config.toml
attn_scale = 0.17
extras = ["capped logits"]
train_tokens = 276600000
MLP neurons of a small language model. Each row is named by its layer, matrix (up: input weights) and neuron, and shows model dimensions 128-255. Each number is 500 + 50 x the weight over its row's rms, rounded and kept within 0 to 999. Numbers have three digits each.
A block is one neuron, or neurons of one layer that tend to fire together. After each block is what it responds to, as a language model described it from the Wikipedia text at the highest values.

L3.up689:461552463522495519533471525448494460477577596475524603419458538451476474435510507492595416509485470491521566606471491429492470518570500419517448443523458571462565460493485489506540549472521599495602470488531536445530496475569579573447517498470589480501547574541475471558555511406600424478547371483416460616501449480525485361529597546531519507458535491463472534610461473523469502507554
Responds to: Mid-word fragments, Croatia

L8.up182:526467501539485531472520559442451522522498515497478508449461556489498432458472526507472489471573510472423462554496479451423483557463637497527483485410437481512572468447551421470434457504449575568352484471558502551415516412446460527443435487454521486515490514478447526541501571555460440491415518487439525442371479436437453506523488587552554570582522505510545501455590480488505542530530
L8.up333:463556506521512487442497553473519574557569510600473536444568511567504503535501524470487501514477461476580421539625529563452511473521489516518428402516447492480551473457527535622455516463409507468480490588507563615562521519566521489575506527436470574385530506428519514442459504534483426458485438474600486554486520473464499454485533522511581490453497439372577493543493486424466443524527
L8.up444:547435571533564460376510502458516564526517536556430376455480538493479519536547547398507505491566484483500466631549541513488460490455500499475509513506500554528518523509539567529544528514571498538451563479529568485555477518559535488490452468536424376494527511440542499577406507363521522612481527528449525501420471496518485492460499507523623537533464505475547514480435506472590534415617
L8.up574:541576545495534463469407467561490453564490561521469493506542535469416450566460486471532471476564484535538475453577513611456524657595508533540483427551486496486537542501464497487518584506581610540483603511606595488512532491571406507419439485469481459542532525482526556464427514562463514507456524451528504472485443405572498526469435478536518553511531463511528481530544444576524501528538
L8.up703:510517539484526586444514409564532499532439640463435570462464543548491540495528479530469487575478538440493541597458435452477501472532521471474370405486497506466574579420507527542455477494520560512471522430571493565532595588541492466559538542512481449488467444461495485463527501566442474398481455468537492434524502437490421634447482458512414491562454562465534548598510519605401501482604
L8.up707:522489481435541465494521576495549540591470586539520438451476530547474458499519551446455488474496536480530446533573350524512531541566525465457475469488496541407507563433373490511412441547539508529481495433578555541565598576511480489450462416513440432461461518441544526467461600495472519473481480431481383506496574586366551537535478482480492535506528494529475485519436512465569443471565
L8.up755:429574443526481535417426514508371545524459489518489561552520553583418505481481533501489495392557515519439443527421496529373472451516532435538486519531520595418425514488486472572483504550454492636524519512542506509534578421552462443531409503534561570555480410570481410500501545481413554500456478474515530448538519508497544423459450464507483517538560576597472471555451505573416460521564
L8.up779:462576513480490469497467366542522423489491563579575511472471556458563536486467523521474449544519533482545484431468504466445516456525470508475546391564350479423500523523479454465396474428542529487422525570579534479491588567430436478485488480505495413516538490551494567534496525522532386510480480542587523513425414414525553508561402395417527432496553511539514425483420470497510473534519
Responds to: Main verb inflections

L6.up23:524476532476500495447440454531457401472507606542435456473474552497528530485500508574536535493520523491435455450456503500412410542499476573513455587489486495455532456583520497510430524518436583519550578468561560449482493508446481499544528591514486505482482541447482458494495519476559419484588551559468456520573503481573476495460419433448492437434425615496476475473421422488501503527527
L6.up103:446527613470510475420458524497465545554515563421427392459589598490485589441489524484489455472522461528404470514523534439565506472541527508431469572391499518374468432598503462486454521534443468540570489534504533571493507546516551577525580481485441444528458482517537435517395534500538553532542500509596520514570520460498453625519515557557410550503508475559385411471538498538545531566438
L6.up267:496404560556544493453554545458499472524483489522426552475492410502520459582510439493467471461572544499468499457424531447566528482527572556510524450546471520479478580563477495597519508591442560438508440454501438592454572540435469485437570533566483376429488494559502475529525528512622496584577517536489525520500542444478534435450432579499493483484472380462513520537585481506546479472473
L6.up295:418487536496547430500476487431421499478394479477508499501455502516434526566573324543423558462564456480447520433551487471421433555468529531481448477554529574529494438401464632533504499539438511505513445438518460423533496474581502499409553528510567500484567529520468438450469597563505461459466433519597500439429507477512537410564447465575539561595532527455527431525492551467586513562520
L6.up385:527519506506453556571379566439436560475497481441504543500491571419492492492460444557505522575512425462628506474398554463436511522521442496472499433457543543546572455379523412448479480466510404605501464597561531580526528543460510508527473486543502522630536449469508503536445539496500469525526471565465499611438427453501470534483525526537529549526432520515440549479490554508543487513490
L6.up804:585484562483526475462438525503595485516549447372549540579505493488511575448530516388524533525594518547552506432489472448404439513501593545457446482484492554493493457452470550527412562547490459518527515548548518557475504562501453502570529498543501529528550455476523460532574513496565450495529525523355499507580510497451526459499529454518537541468397447549433391537528517604464463475589
L6.up841:509542555525460442520518460566476419415613452512512529502489526423524515505513477430503579474553558467560467447465587398538509570472546543553455472536409547434493516506544575443432534506450518616439530494534473539440517512500450482474457443579481494440448489479515447558527577447481480522503492515498561487466467542550498494457496475491536479535459427482453464506435497540496494490440
L6.up982:509477448551461549483414480526475573521542460560561457557515511464522534471472483536506504401499484534470489504469507506427417492532573476366507398479413513482483541448589512520452527536414511450492460539572469521363525492476390444499423468489461518470469462468480529615437553542470487493456468521582559419368486572571512466489510416458507585494410501475489425541529468459518419542510
Responds to: Mid-word stem before -ia/-ian

L8.up57:525391481435474451461528506522494316523518479460481610575468509524506441533515532475542510407515465552482513452377502488468462524506547497464510482550513485577502506561475522583571534447487528481491466581420551516562583467438487417502495494590443493475497524482450541495490548480464604468523514528403408614506462508513529434537525430536549544456443469556463545547531580489525480464607
L8.up404:523494526450519396608550486536545489414615562498457461360537487486483456489471378494641557518427520407474497514435548463465545666464520595555480430551449515526546534475445533501505551502483535503550516479552517624449498463496532445492541501518547481404474474497492490555525585467493497588484436488521562529434477451468508392494503523363517486499431515581461423478522506530484464597534
L8.up504:503519505529427463476526474494484462465464547415540431449471523519523566525524428556563537450501476404627496521491599544390499499547420477485508451447574513486449527433479544426447506606523636545595435512569537568595489536509503512529488500458478424475489417516544534381529523431568509405487439457515428503530446565498520489444485469499533494447507540500521482507463501513478505440509
L8.up604:481443437459515508499435488485490488473492464473438486526419543412511438482498431502465523554504442450491498464546463533436449510519512533515585478562409458427588455476451457488433551559450601616478556405551493587490405496462491456493474453560496446458436497563517501498460637543513439585554488439474446380572490461598556442496523566524456503557443485533419493398572470563493533514501
L8.up852:463490546557401431436587522485412514545557455488423552457514615489519471454446423453532575533450511528619525415578431518490431484425500464504555398442451407562499476495473513523539534552463471498498534587542524529465555438508444464560481451505488414547591474417476484531532489454517446453532484510509562506508439483412493483539595536546571333479492439436437537397593481541513442537536
L8.up923:562498483494470526451487469506480476458457553377419484494509514559424505526373611419587509474476451528457491487465468483497578524515455478520496474467444534393495486436550483555455460523481503530443429466454524524511484430592444528490576560512460477513515541454449487540432533510438465519556511418561440519501481456410550387401562460453503479547437448570491479488532477461544456518484
L8.up942:526452494503470467534545466551439434479551504448514478519543503486456473561429466465507541504504526412536544446394509371464478536581452577511484414494491572461594411433476550565426492579482524525520513540530506513420517530462448405464499446503536540559492473498483492505513497522560494537571547451469524500513493524472540547516556540549606481453427463534472470512492590583517500470588
L8.up957:404450469532499427591493596505519517476506481452535536451505480575440529480547512462510509480554401480601411514520489545575515499529525489562461530485524641493498499526423489516444549492499512459518489475565599412504525413510482378489477485497397436361435497455491471506464479489491473482523582527585461516493555414430541510567508526492519516588379597512439434481531523481413404583560
Responds to: Mid-word country name pieces

L6.up167:604631570659508552541489434573475417432546524529516493519579472515607553487525494500553527454450578495514580468523532562481462535475423522494406412528406568554530409505459514533559494499490574511526540556566545513489480573565481547485461487430487438477571501547487545580464471560548448547371482519410545582471523518465556514513501541520536465569465587485510485508465481527539543556508
L6.up202:437538588545517417527399484618518497481499591461522591495570383534434544548588485504510439484474560560552515477463513450534500522542460457478449492494500564509504476485467503591437549451552536465444453522528485549553497479464459551580469470554533394521479494406531471547509439577569519513414587432479545600510484493497511561465491457503534483410468509445636510469520371465481523509478
L6.up205:550490515430453449509416538483464462527512634471450485545479523560503488539478483526519552459521497594493476562487489464516493606527538576511550519549415525507511446535474508438596507486537595522472462523491583555400447509508459473436455470442556469560599558391592462493586436600534533555468476484496621568598567473545475454424515510564430517577513497535495501435570466518518453577521
L6.up242:493505461523444548503418502559555599458465499394461596478491514501383490476570454386499458510515576525488457584613464495508491490520523587498496572452485535441482561517514440552485656561546435432475498415406370488391448456544497519466475546396583472487487449488437614448483535520516411611462488531421494475441490438554456480498570513524548547518503561461548462549515536433519539476482
L6.up307:557476583572500430543571464496513546558581475507469516466519526497519475459540586475409532500541534535494431503572445422409442523430495462513498461439442563461478484377522522495573469464385412536413428426564538424448400352569495405514474558512422525469492519463464498562430487495508474516479503553524544580540502488439521525522511427524569437506479420492471492541476436596499460544432
L6.up382:501494593563483595459509515498532547581447568552597561419542493547453496514534578491515497444486528461506548506416475566511488431513531458476479537508495474414470457407467464531589537465495562514510484501599534524548568561412522508471515471510487573500490419388481545540481496494547511504499451434486513476580565474372558513478480558517521486484485394398538522492475449490537592447521
L6.up905:498489549505570433545524468579525505612464515536509559513579545506473495472537552451537473515418469430477446569469515495427462453457537494419481528417605541534537576503555501566482596438532445464461581476508533479496449447393530478602534531401483492500519528428429466519521516487556522433494516556463530398542483506489475457497373443521490542463477506536608512491540428563487550485496
L6.up978:496437458462466428542497515523496520401499628467473640476543479555495482579513547521520488462510619600507414518525527505492534486541519430518438385428477447392438488565539507469492446401432480518532508431435480564505581481458421511526489508435530503483532497516556459540498461465549529409506534536452513460522510435578527359516522397396528516598512496491549495477506471394534504509469
Responds to: Fixed-phrase first word

L3.up830:505481541465489560623480384520504438485517479504533590527551416435563543492516548497510541525412510491490446549408472514517538609475611591486439478478406569523505530466467438464463504412461479498503416446466522416523476599516506509492449407451504505449475499454489544563448462453441479484477528575494543503491585548565439476497493457577504424476467469521470497480553461492542600478452
Responds to: Naming "known as" setups